{"num_attention_heads": 3, "num_key_value_heads": 3, "positions": "rope", "attn_scale": 0.125, "init_std_down": 0.0, "decay_fraction": 0.602, "final_lr_fraction": 0.0}
MLP neurons of a small language model. Each row is named by its layer, matrix (gate and up: input weights) and neuron, and shows model dimensions 128-191. Each number is 200 + 40 x the weight over its row's rms, rounded and kept within 0 to 999. A neuron's up and down rows have the sign that makes its largest values positive.
Before each neuron's rows, "fires in" lists the words (lower case) most often at its 100 highest values on Wikipedia text that the model never trained on.

fires in: "north", "south", "european", "west", "released", "pakistan"
L9.gate276,214,191,314,184,180,248,225,183,166,226,221,211,246,273,194,207,285,209,139,198,117,155,298,184,234,219,155,284,195,126,252,164,219,229,128,178,216,190,178,171,252,167,264,143,224,209,181,184,198,198,208,174,239,175,170,200,228,227,223,245,224,242,246,242
L9.up276,201,247,252,229,241,169,188,188,186,200,187,169,220,170,224,228,190,206,199,191,245,149,167,138,291,184,174,170,237,228,224,208,244,273,219,148,124,198,173,216,228,157,214,159,222,176,124,181,174,214,206,164,179,186,199,174,211,279,198,249,160,217,235,292

fires in: "other", "such", "one", "of", "these", "also"
L3.gate430,141,259,195,119,203,166,135,223,236,178,223,186,241,185,143,191,153,164,138,154,192,179,125,189,242,185,174,235,217,180,154,166,167,213,196,188,192,181,190,155,252,156,246,186,184,151,225,293,192,236,187,256,160,263,252,158,160,148,112,204,205,257,206,215
L3.up430,189,258,208,164,163,202,221,212,160,162,230,194,227,187,167,196,208,196,129,244,184,212,116,264,150,196,133,217,254,244,180,216,196,200,188,315,236,212,150,208,183,147,213,113,262,193,216,202,194,188,208,199,206,214,205,211,207,254,203,240,207,221,250,152

fires in: "this", "these", "both", "there", "that"
L9.gate171,231,207,237,179,179,222,161,226,193,203,136,252,150,232,180,252,245,135,185,158,218,168,193,139,260,277,241,216,217,164,151,173,305,223,203,118,231,223,171,182,160,180,232,172,194,243,182,283,174,166,246,184,133,177,180,162,144,200,201,211,267,227,206,239
L9.up171,266,232,225,238,182,105,157,136,252,182,200,204,222,199,205,203,157,248,251,221,223,238,198,302,279,241,204,225,184,199,166,188,248,137,240,236,152,211,218,206,263,198,232,160,248,203,230,157,165,166,190,222,224,195,189,240,232,232,224,254,198,235,90,150

fires in: "a", "the", "an"
L9.gate767,174,232,182,177,216,196,179,188,145,148,202,117,179,254,181,233,81,212,131,211,235,204,151,233,125,128,193,163,189,184,155,139,138,231,183,273,221,260,245,191,247,172,244,126,238,203,119,107,196,132,199,188,141,217,181,274,194,204,245,245,218,193,181,221
L9.up767,239,206,250,158,153,186,167,198,230,251,158,268,208,178,150,193,214,221,158,192,239,243,97,144,161,225,122,208,130,207,202,179,186,220,253,226,198,233,104,231,231,260,242,262,258,198,180,242,175,151,197,279,187,173,155,211,231,214,186,147,148,229,197,260

fires in: "has", "also", "had", "only"
L3.gate119,175,218,235,173,102,216,217,267,130,176,254,238,126,194,229,238,174,135,160,242,221,246,178,257,233,231,181,160,179,142,210,207,202,192,204,165,194,197,173,190,213,224,251,159,113,198,228,253,117,243,175,162,197,240,202,235,233,141,232,199,260,211,217,206
L3.up119,206,145,168,285,171,192,217,215,147,267,218,180,158,160,243,258,243,176,207,224,229,271,198,191,176,149,137,220,218,128,267,171,179,199,248,258,234,192,111,200,183,171,213,262,248,195,249,221,123,189,234,185,184,257,203,211,238,125,194,229,236,255,263,167

fires in: "has", "have", "and"
L6.gate277,158,233,205,209,218,223,233,147,153,209,200,269,224,271,162,252,174,179,161,156,191,231,223,144,244,183,179,185,177,199,122,210,157,213,224,230,206,218,213,230,234,148,238,185,193,147,201,198,205,278,154,131,234,230,190,238,212,164,225,185,238,194,180,192
L6.up277,211,285,218,259,145,196,158,187,157,249,182,243,221,146,203,168,143,229,227,159,158,191,150,176,256,175,215,165,206,144,191,198,133,148,194,178,205,143,165,98,205,231,222,138,140,172,250,214,198,242,226,202,188,185,178,125,216,148,247,253,207,240,144,191

fires in: "and", "to", "or"
L6.gate278,175,179,297,184,175,188,268,150,226,219,188,213,239,188,246,260,173,148,144,211,202,171,172,195,229,167,172,168,245,156,245,285,154,217,173,139,181,233,182,180,182,285,179,215,232,197,281,176,122,199,158,197,134,182,223,243,218,149,171,147,181,223,181,197
L6.up278,205,192,154,155,172,138,187,167,217,206,272,234,191,181,189,222,120,241,187,163,182,162,155,150,196,172,232,150,176,178,186,202,122,181,200,177,177,159,209,163,176,211,316,237,242,215,240,118,224,164,236,164,136,166,173,255,241,147,180,302,186,249,186,228

fires in: "by", "of", "the", "in", "to"
L15.gate644,150,230,176,274,159,232,157,191,185,247,149,213,293,186,216,188,171,197,223,263,255,173,161,151,163,231,213,172,157,168,234,149,243,204,143,255,175,235,128,258,132,305,186,171,217,272,246,194,174,292,209,186,180,246,182,224,179,249,189,171,254,212,127,161
L15.up644,253,207,193,158,208,202,192,286,147,148,205,157,204,154,278,209,203,205,198,209,208,243,150,233,131,183,238,193,208,187,180,148,228,199,121,300,230,328,212,185,143,239,230,190,211,185,174,146,228,288,173,145,182,260,137,219,195,242,164,220,217,252,96,248

fires in: "his", "s", "early", "and", "her"
L15.gate759,266,215,254,129,191,227,260,155,176,235,203,131,172,142,160,263,213,122,203,167,185,147,144,236,167,263,228,157,180,186,263,196,308,182,151,245,253,236,191,170,286,266,236,211,208,249,260,213,156,167,160,177,199,200,188,149,204,133,262,150,206,263,210,249
L15.up759,167,192,208,222,197,167,228,207,272,173,174,270,200,217,191,137,147,179,247,208,262,181,160,113,164,213,178,128,179,238,148,128,206,209,180,167,227,263,246,212,213,180,149,235,179,231,162,115,181,205,268,241,184,218,221,167,174,194,115,214,190,228,234,254

fires in: "21", "28", "2", "24", "22", "23"
L6.gate145,181,222,278,205,230,213,216,165,218,197,219,153,199,227,152,211,223,174,241,217,187,279,218,202,225,169,220,228,208,138,187,220,102,240,192,223,146,271,206,217,194,220,214,216,263,207,249,236,206,165,299,226,272,187,183,246,216,249,196,168,206,179,187,247
L6.up145,192,229,140,153,160,236,249,214,132,98,214,199,180,239,217,203,226,190,146,169,236,180,200,198,241,191,167,152,215,206,242,212,255,309,161,203,302,142,269,149,216,215,241,223,224,193,144,205,142,169,143,203,178,248,219,192,182,208,192,182,169,202,181,140

fires in: "one", "some", "each", "several", "the", "many"
L13.gate4,237,122,287,216,209,165,260,166,224,170,144,170,182,197,178,256,148,270,223,231,136,167,174,240,234,175,183,205,232,127,114,162,226,130,229,225,165,238,224,211,206,208,140,116,236,220,203,204,241,193,162,226,175,179,156,216,193,173,181,260,203,123,272,140
L13.up4,281,148,166,228,173,139,141,285,140,217,157,247,217,149,214,198,276,223,180,287,174,157,223,189,221,262,202,193,243,212,180,248,162,225,188,173,166,208,202,253,143,179,222,257,166,239,151,241,168,125,167,185,208,277,188,194,179,157,225,185,212,208,189,219

fires in: "the", "black", "best", "first", "of", "also"
L4.gate580,202,258,171,173,214,221,159,166,208,138,181,233,195,228,187,209,205,178,148,139,239,159,142,242,203,128,199,246,237,110,130,202,208,216,217,181,192,167,244,225,241,132,193,225,170,197,209,196,190,184,175,161,202,182,170,183,155,207,220,197,131,173,216,214
L4.up580,193,219,153,162,175,181,159,187,203,114,248,232,122,116,214,193,196,135,185,150,277,178,170,179,148,228,127,208,245,237,177,172,251,209,151,215,216,185,227,205,225,128,157,235,193,216,214,193,266,200,176,201,226,207,188,173,211,164,197,202,231,153,196,215

fires in: "as", "each", "appointed"
L10.gate821,145,149,178,206,191,149,214,97,185,257,137,205,182,179,145,145,157,178,173,192,192,174,218,133,209,168,187,211,219,164,183,167,217,239,166,121,149,210,258,256,284,217,153,183,186,260,231,237,174,268,265,180,162,196,180,174,238,153,236,261,216,196,181,209
L10.up821,279,208,200,168,237,167,185,263,264,240,184,162,245,171,125,192,122,198,157,260,165,244,201,237,235,225,163,260,267,174,160,188,131,214,264,167,147,109,211,223,162,194,136,154,136,237,231,223,201,178,171,208,133,215,185,242,211,138,142,185,217,204,132,203

fires in: "as"
L6.gate538,164,153,153,244,139,190,229,171,218,208,162,253,239,101,206,222,194,201,167,196,229,216,224,142,205,214,172,183,253,174,210,186,195,240,173,206,180,148,218,209,130,208,165,241,213,151,164,167,193,224,225,235,218,155,96,235,232,275,210,232,94,217,254,227
L6.up538,205,225,117,222,159,188,217,197,228,237,178,179,274,178,202,113,231,112,241,191,151,240,238,229,233,216,239,227,214,172,201,243,270,194,233,165,166,182,213,237,206,236,178,188,215,275,197,222,256,250,174,208,161,293,232,223,260,183,269,192,207,167,195,181

fires in: "the", "angeles", "of", "prize", "95", "role"
L9.gate164,196,240,229,168,188,302,118,161,186,131,144,232,222,149,271,158,179,241,219,118,176,157,135,244,163,240,159,177,232,139,236,229,217,222,271,201,149,140,152,233,261,181,149,166,122,190,289,271,183,266,203,208,189,231,210,215,192,184,164,163,179,207,241,246
L9.up164,193,263,221,191,107,239,195,137,190,184,185,170,209,261,145,214,220,211,171,184,289,197,148,240,213,244,209,174,195,156,169,209,223,188,216,194,210,207,202,238,218,143,202,245,118,253,150,313,148,211,128,217,232,247,216,232,177,190,187,190,231,191,169,217

fires in: "after", "within", "without", "affairs", "across", "affirmed"
L7.gate777,152,274,170,164,253,302,145,189,159,248,150,214,216,234,178,222,279,216,145,183,189,152,137,254,256,224,219,221,207,238,244,201,204,220,191,172,170,194,187,216,217,187,247,183,175,174,254,192,174,206,88,222,151,234,200,189,222,207,241,210,248,239,200,207
L7.up777,167,226,188,192,184,288,179,131,169,203,238,164,271,121,204,212,175,189,210,214,234,220,197,193,159,187,214,171,229,241,246,266,157,137,156,181,212,186,300,256,220,225,180,249,177,215,216,243,200,182,138,271,186,128,223,196,216,179,223,207,255,222,218,164

fires in: "the", "2020", "associated"
L15.gate113,186,108,161,242,270,183,131,215,162,210,142,206,187,231,157,170,146,184,202,175,234,178,205,185,260,197,135,229,212,181,149,165,174,215,226,190,149,133,199,194,196,128,212,193,281,190,165,205,175,230,171,260,228,214,252,202,216,228,249,145,152,159,214,198
L15.up113,175,241,206,236,184,247,153,200,158,219,212,206,225,197,200,232,203,115,109,231,129,188,196,283,162,233,203,255,196,236,204,225,299,181,212,172,197,222,236,180,212,180,174,177,219,168,170,203,258,201,226,187,184,144,86,204,249,153,202,233,198,128,178,115

fires in: "an", "the", "with"
L9.gate291,96,168,218,123,184,188,176,257,243,247,180,199,163,206,170,253,187,171,156,200,242,189,158,234,196,180,181,237,153,229,177,222,179,246,182,235,206,249,269,210,221,174,171,270,157,166,183,227,173,180,188,190,250,187,213,195,213,309,137,159,226,154,227,201
L9.up291,172,222,203,247,189,117,195,190,100,246,147,261,192,181,197,171,280,230,247,204,190,252,187,153,203,194,150,234,190,260,177,219,183,263,210,182,208,162,200,177,195,177,230,207,201,194,192,271,179,202,165,179,211,224,198,226,189,212,186,272,172,129,155,205

fires in: "career", "within", "climate", "years", "without", "location"
L4.gate351,239,217,208,220,146,201,140,246,208,215,231,230,180,249,202,129,274,255,166,172,197,187,207,233,177,250,190,138,188,235,212,176,136,201,276,162,266,195,170,123,184,218,142,203,205,228,151,163,112,199,193,247,194,183,220,147,199,152,308,219,206,148,211,156
L4.up351,209,141,172,219,236,282,183,173,161,281,185,222,228,148,245,156,214,132,237,190,290,189,225,212,193,205,217,184,271,156,220,184,156,136,222,157,180,174,178,232,188,185,183,248,264,122,284,216,175,156,220,239,203,193,206,242,234,238,204,153,283,213,235,214

fires in: "at", "that", "of", "along", "all", "won"
L15.gate153,71,218,203,233,223,196,225,262,158,241,150,210,167,101,95,282,212,169,149,225,194,187,203,195,167,233,218,229,231,216,233,196,218,178,212,245,156,226,223,179,160,147,213,221,181,230,225,210,144,217,212,152,237,150,209,186,302,274,241,239,170,277,178,232
L15.up153,123,205,222,180,151,173,251,194,263,216,223,203,225,174,162,139,163,139,143,190,94,219,199,195,168,198,116,272,214,177,180,242,214,241,200,239,180,190,172,223,230,98,173,216,240,157,230,251,157,256,226,209,216,223,228,180,235,207,155,170,185,283,175,217

fires in: "had", "has", "and", "have", "been"
L3.gate203,192,259,225,233,107,212,222,109,184,202,141,225,207,237,255,203,218,316,224,170,229,214,175,265,259,148,264,186,188,192,167,219,119,199,221,180,159,192,151,162,183,206,138,187,199,162,268,194,189,184,219,178,211,240,190,187,171,176,154,223,124,238,238,210
L3.up203,142,218,288,250,235,238,165,114,138,178,135,160,248,191,181,172,182,196,196,114,189,204,196,198,183,185,221,159,124,161,261,190,153,194,218,119,191,234,186,211,168,210,225,187,204,204,218,138,225,186,129,142,180,199,196,227,232,224,267,196,195,160,250,204

fires in: "is", "it", "can", "which", "they"
L15.gate15,185,177,186,138,231,197,298,183,192,231,187,254,222,174,264,169,222,153,135,222,159,193,233,211,162,148,180,199,230,205,158,282,175,171,187,262,187,165,203,272,244,247,249,199,176,140,194,205,190,171,204,215,213,248,241,211,209,183,201,213,246,191,126,207
L15.up15,115,155,158,190,262,142,202,187,212,171,164,188,200,190,218,339,217,191,222,135,98,202,240,213,158,200,199,156,91,158,185,193,173,167,179,224,199,235,144,206,180,182,172,146,186,187,223,186,164,221,181,185,131,267,148,150,236,194,173,227,249,225,148,240

fires in: "this", "these", "same", "name"
L4.gate418,77,229,258,223,213,197,176,200,194,212,127,242,229,166,193,210,257,214,220,222,209,160,206,202,251,224,254,187,211,182,159,256,229,183,163,189,165,133,263,249,202,240,214,150,254,209,236,247,205,237,139,256,178,205,153,208,219,200,206,280,240,145,176,216
L4.up418,161,209,252,181,208,201,231,197,177,215,165,225,193,201,212,201,202,268,238,179,200,213,119,214,236,168,207,171,266,195,194,210,240,228,136,224,189,197,250,249,203,116,193,168,316,215,224,228,227,198,152,226,173,146,198,193,163,205,175,257,231,186,97,182

fires in: "television", "the", "it", "carolina", "92444444", "martin"
L3.gate811,259,186,153,206,185,221,210,242,191,220,189,166,189,263,178,183,197,116,147,189,214,188,279,170,184,208,180,200,214,221,241,207,181,204,169,269,178,193,180,205,193,219,230,160,233,188,175,256,208,192,210,275,140,226,164,102,243,146,179,289,247,180,187,229
L3.up811,239,242,205,218,123,255,202,149,212,220,230,186,206,249,215,143,197,150,152,258,170,232,259,219,189,262,154,168,213,210,260,232,237,169,165,163,239,189,187,204,167,201,193,216,256,192,153,239,234,117,249,216,202,213,196,160,158,186,128,205,203,175,189,200

fires in: "a", "appointed", "an"
L7.gate632,200,170,252,164,179,160,142,234,213,198,227,174,242,150,141,213,255,152,165,135,215,211,245,237,234,263,209,186,207,173,179,191,200,145,212,212,180,222,136,202,204,212,201,180,159,205,218,139,226,192,211,201,187,266,190,222,172,173,225,168,139,217,161,98
L7.up632,185,254,204,187,222,124,201,175,240,230,201,191,265,231,273,224,106,167,202,161,260,236,190,189,159,211,188,163,274,176,198,286,154,175,239,251,129,259,198,173,231,195,203,149,242,194,266,184,207,172,142,156,85,209,252,221,205,181,256,264,145,275,176,186

fires in: "that", "members", "it", "official"
L10.gate152,226,136,228,235,281,185,219,194,194,261,216,227,207,160,259,174,127,147,215,195,200,190,143,219,240,195,140,239,266,151,216,177,182,201,192,180,163,126,221,267,190,258,273,99,225,210,219,220,162,238,187,206,171,196,222,272,229,274,158,197,233,234,189,205
L10.up152,267,232,220,167,190,243,227,190,254,251,189,210,156,148,234,240,152,305,274,226,243,261,169,318,224,212,166,176,183,162,195,267,213,175,139,243,212,217,194,223,151,206,185,209,170,190,245,195,171,179,209,209,143,215,110,205,167,231,245,250,228,178,182,217

fires in: "that", "commercial", "who"
L11.gate102,193,177,221,254,232,220,196,123,196,197,176,210,253,215,211,155,232,219,241,129,191,182,198,256,254,122,185,149,271,219,160,174,218,163,207,159,200,203,232,222,133,196,232,173,221,121,202,217,162,188,166,231,258,187,227,245,168,227,204,213,203,263,242,202
L11.up102,276,278,266,205,171,138,218,195,179,198,183,151,168,237,240,165,168,293,270,223,232,162,190,222,261,186,133,227,236,212,218,162,256,186,214,291,97,200,219,210,148,172,127,186,195,220,212,259,258,165,206,213,131,198,181,188,168,202,242,199,256,203,231,193

fires in: "the", "be", "became", "become", "as", "a"
L4.gate212,207,262,186,222,218,215,172,234,179,105,215,260,262,208,101,185,223,129,209,172,165,169,150,267,130,184,231,212,199,180,102,92,185,216,201,301,193,169,215,209,230,100,218,246,182,130,176,225,160,236,179,162,174,151,138,230,195,232,235,215,121,175,235,212
L4.up212,236,199,200,205,190,180,205,226,152,150,189,256,201,187,176,177,140,159,168,203,194,167,188,173,148,185,186,240,240,259,205,153,122,272,204,182,178,137,162,210,180,171,176,197,227,165,242,216,207,240,177,274,130,229,186,161,198,203,234,122,193,284,265,279

fires in: "11", "including", "young", "mountain", "included", "mountains"
L3.gate259,151,155,152,219,202,212,162,175,262,194,172,247,235,224,167,199,199,144,236,177,205,203,226,193,153,182,229,224,162,220,246,184,245,180,191,226,141,196,156,170,225,255,265,308,160,200,136,287,233,237,249,263,260,190,212,238,219,243,277,210,221,195,157,210
L3.up259,184,160,199,234,174,216,166,215,183,240,252,209,256,167,157,198,216,230,200,173,212,140,207,149,185,144,232,230,189,253,238,173,145,134,159,196,200,151,239,152,139,216,245,222,179,284,139,243,174,239,220,188,214,113,178,203,132,144,170,279,201,191,141,208

fires in: "the", "world", "in", "a", "it"
L3.gate528,213,231,230,222,139,226,149,264,214,254,200,181,198,222,211,187,128,253,130,184,141,160,182,221,270,99,196,210,155,233,142,142,214,181,226,210,205,165,237,187,153,169,214,225,202,202,208,194,188,174,274,239,140,160,255,130,172,232,149,265,248,125,219,246
L3.up528,201,233,203,187,150,236,210,226,142,244,258,207,161,235,174,205,207,253,158,201,110,160,132,262,217,149,271,267,179,157,176,227,237,253,187,211,204,228,169,186,178,100,216,231,194,163,179,217,224,163,201,231,169,188,239,143,158,163,179,248,152,189,164,187

fires in: "0", "including"
L4.gate71,111,163,217,213,213,176,220,214,218,182,96,182,194,260,223,228,282,219,205,198,182,206,225,232,181,245,180,229,236,201,160,185,200,162,191,206,185,171,173,132,236,249,191,248,155,191,154,185,166,218,216,127,203,210,190,223,158,218,228,253,197,128,199,163
L4.up71,200,165,231,204,167,137,220,170,193,140,179,196,230,219,132,182,162,308,171,225,187,192,232,350,215,160,201,230,155,228,246,233,165,204,161,202,152,181,200,186,133,244,255,227,228,234,218,219,126,184,237,90,237,216,189,218,231,212,227,249,142,184,180,248

fires in: "the"
L15.gate621,157,180,257,198,122,175,157,137,209,196,193,168,154,209,139,175,168,239,265,179,280,183,173,205,166,214,177,232,196,188,136,194,224,185,156,203,154,215,270,267,213,191,150,180,228,225,176,205,206,167,184,192,201,174,130,147,138,159,221,149,236,168,256,264
L15.up621,177,185,286,269,197,207,157,220,188,220,238,177,206,163,128,248,193,217,226,256,218,174,177,190,231,190,136,212,224,270,134,217,195,157,132,233,157,148,208,187,219,138,194,243,210,227,234,240,176,202,164,198,220,148,196,210,193,154,207,169,192,208,182,292

fires in: "and", "played", "shows", "play"
L11.gate794,195,131,206,185,232,250,160,154,237,236,191,216,194,211,131,187,179,113,237,149,240,208,146,249,177,152,262,204,208,178,176,152,221,197,254,224,141,226,123,186,190,240,177,290,196,236,257,151,215,223,172,157,174,131,158,206,271,149,195,170,239,226,209,217
L11.up794,224,178,219,156,196,173,259,138,272,152,239,181,162,245,151,211,176,175,167,159,183,216,261,231,171,188,189,247,160,214,241,186,155,170,169,239,162,192,192,158,212,158,194,130,334,240,174,150,164,143,186,204,185,208,218,237,247,217,221,224,205,182,189,178

fires in: "his", "s", "their", "her", "its"
L15.gate532,230,178,197,210,247,169,186,156,244,255,250,232,205,214,197,187,162,204,154,184,179,189,204,162,259,218,178,218,253,232,202,172,209,215,221,160,193,203,144,320,205,274,125,192,136,247,214,134,136,199,250,273,211,208,207,234,187,218,228,210,171,262,213,227
L15.up532,183,214,145,266,277,221,240,187,281,256,207,230,147,131,216,175,211,214,241,200,256,242,112,146,246,222,168,170,220,171,182,164,244,171,176,171,198,142,198,218,188,213,230,162,154,214,177,174,208,196,173,259,179,303,219,204,234,236,190,163,166,271,196,254

fires in: "of", "support", "federal", "supported", "at"
L11.gate516,154,198,225,201,215,110,140,262,167,224,188,277,273,206,141,247,210,196,174,171,142,282,208,223,213,188,143,241,203,178,241,162,222,192,193,240,209,205,161,239,157,151,189,210,227,152,194,147,220,265,168,194,122,187,234,155,265,262,153,162,152,223,190,212
L11.up516,162,225,119,211,155,263,217,189,212,193,158,171,217,162,191,202,220,192,187,231,208,214,202,196,227,245,131,252,182,168,215,177,167,232,163,214,251,114,236,160,216,179,259,205,240,219,189,182,300,210,206,148,168,137,222,196,195,231,138,223,176,233,228,173

fires in: "0", "100", "000", "05"
L4.gate110,158,191,189,215,230,143,126,163,222,189,207,283,239,183,225,138,221,222,183,224,217,142,201,194,195,144,204,227,201,219,186,225,137,203,197,110,141,195,161,149,258,197,267,278,204,292,219,217,190,212,164,205,163,204,163,169,217,195,178,177,204,167,193,258
L4.up110,212,208,182,132,212,194,228,198,159,132,176,222,191,210,177,130,192,226,162,251,164,205,218,196,215,215,176,175,229,231,233,202,183,197,252,224,157,149,226,229,165,242,221,216,223,259,119,184,241,209,178,178,227,159,138,183,226,185,140,254,215,190,232,217

fires in: "he", "appearances", "years", "heart", "i", "hapoel"
L4.gate888,142,172,232,234,225,179,131,225,222,172,206,272,240,215,166,99,223,223,230,219,180,200,220,206,205,187,209,162,166,226,196,207,248,228,197,213,160,166,115,222,184,195,263,283,291,178,235,289,175,188,250,198,164,176,172,283,155,214,154,285,176,197,233,246
L4.up888,194,290,249,224,182,267,172,213,235,236,216,183,170,235,179,153,301,220,178,196,229,178,185,157,185,124,207,197,176,213,204,196,203,148,165,227,177,239,166,178,252,172,174,212,215,222,162,236,201,188,225,176,183,210,172,168,202,204,255,291,220,199,249,129

fires in: "was", "is"
L13.gate119,179,173,279,151,229,207,285,231,246,261,161,222,177,177,229,121,171,173,240,222,183,239,217,221,177,238,196,173,187,148,205,248,225,202,188,223,234,182,140,267,190,273,102,159,268,120,212,246,116,169,230,175,191,265,201,147,222,255,278,230,287,197,174,188
L13.up119,178,210,214,203,187,202,177,237,222,193,152,185,146,154,135,207,159,178,270,190,166,211,181,205,214,182,213,195,184,161,255,195,205,225,220,207,278,121,152,195,223,218,107,183,221,159,182,179,187,182,179,173,190,182,210,200,192,250,240,183,221,196,142,216

fires in: "an"
L15.gate410,194,183,237,207,215,221,164,229,213,152,195,209,254,194,129,202,154,173,182,193,218,258,242,305,171,181,219,176,164,180,178,190,177,168,183,169,218,278,177,150,231,239,179,202,187,249,164,162,151,238,200,188,223,305,262,160,214,282,261,218,207,229,172,166
L15.up410,172,212,186,196,231,202,205,194,181,149,160,172,189,191,170,227,237,243,188,191,192,239,189,180,195,265,139,189,233,170,226,161,163,255,201,88,200,219,168,238,268,168,225,206,220,178,232,141,185,207,158,110,177,173,212,180,191,207,164,240,215,165,244,148

fires in: "the", "a", "at", "its", "their"
L3.gate889,211,177,253,206,275,219,191,228,275,284,223,214,252,170,217,186,229,223,155,173,226,213,159,231,202,283,146,180,258,200,173,126,154,228,223,206,153,232,121,223,202,229,246,223,235,171,188,216,122,207,225,221,245,183,187,163,218,285,146,220,192,220,184,267
L3.up889,279,198,154,200,231,183,228,338,228,241,101,196,217,154,133,202,203,270,211,265,260,141,167,153,252,194,197,131,174,205,191,153,230,174,210,242,217,202,205,245,207,256,196,215,153,158,174,251,201,209,215,193,147,225,245,249,166,188,177,166,145,223,197,233

fires in: "not", "have", "every", "has", "almost", "confirmed"
L4.gate497,216,185,288,249,181,234,199,183,197,206,223,186,159,199,188,114,191,195,271,186,192,219,172,179,183,181,247,272,206,226,187,208,201,127,238,176,172,232,162,174,153,185,244,170,231,180,243,279,153,130,208,172,212,263,237,180,229,220,253,175,192,250,228,225
L4.up497,213,198,147,306,178,106,203,186,213,250,215,266,167,170,176,242,207,198,153,240,214,165,190,167,200,181,275,209,211,163,230,227,235,198,206,158,230,200,182,198,168,187,231,233,246,187,180,172,216,191,125,192,172,245,208,303,182,107,240,170,97,190,138,196

fires in: "of", "in", "its", "the", "at"
L13.gate633,219,195,151,214,195,276,159,179,185,113,163,253,251,237,151,206,228,221,198,205,175,234,157,211,194,217,101,169,211,125,252,217,254,216,231,220,216,180,170,143,222,189,189,208,189,181,131,193,198,227,185,196,207,286,245,155,109,230,191,175,142,176,183,170
L13.up633,151,245,200,159,171,155,170,151,198,203,234,201,186,162,249,136,186,149,197,141,174,213,181,179,176,198,190,144,251,174,177,149,227,250,208,204,208,195,153,174,141,175,243,208,197,206,237,201,244,238,166,124,225,258,152,171,195,208,170,184,219,194,156,270

fires in: "has", "have", "had"
L15.gate409,231,260,331,232,191,242,263,218,161,227,228,230,188,281,166,194,202,208,232,160,201,224,208,239,210,229,297,237,235,202,222,173,172,159,185,150,176,205,181,166,188,260,197,167,233,189,229,140,187,197,176,216,238,225,163,165,235,165,249,157,205,238,222,249
L15.up409,156,176,191,191,204,160,222,169,202,261,168,217,123,153,215,229,256,205,200,273,131,207,202,229,150,136,200,170,196,149,224,274,132,175,198,197,157,232,245,239,217,216,261,191,222,205,180,207,217,230,162,218,176,208,175,132,244,200,221,241,186,241,269,202

fires in: "national", "0", "000", "top", "single", "kingdom"
L4.gate545,181,252,208,189,143,198,179,190,142,217,195,216,206,168,220,256,169,177,327,190,229,152,259,214,151,196,246,180,181,229,155,214,150,219,240,173,196,171,242,246,220,134,182,145,190,215,255,270,188,286,227,180,142,150,225,162,245,209,129,213,216,194,242,298
L4.up545,224,286,270,158,192,188,213,196,214,205,224,264,174,158,205,148,213,217,242,234,188,143,252,200,276,194,178,226,224,231,202,212,188,283,163,224,236,153,223,199,256,205,198,142,191,139,185,238,230,240,100,205,182,162,175,173,220,161,154,249,195,273,255,257

fires in: "through", "after", "throughout", "zone", "zarzuela"
L6.gate735,186,197,195,213,230,211,241,231,177,230,196,245,244,207,193,243,187,204,134,237,201,223,136,150,182,220,149,175,168,148,226,246,125,176,213,124,165,232,122,203,189,250,161,285,231,205,188,222,215,242,258,228,277,191,191,228,230,198,155,235,173,257,181,182
L6.up735,210,244,228,202,240,242,222,203,176,193,141,201,164,148,219,126,194,168,102,241,239,182,175,215,190,157,237,165,265,230,224,188,203,192,268,182,167,251,212,226,141,233,247,160,157,166,156,183,261,183,235,320,95,256,208,245,202,204,169,152,248,213,236,200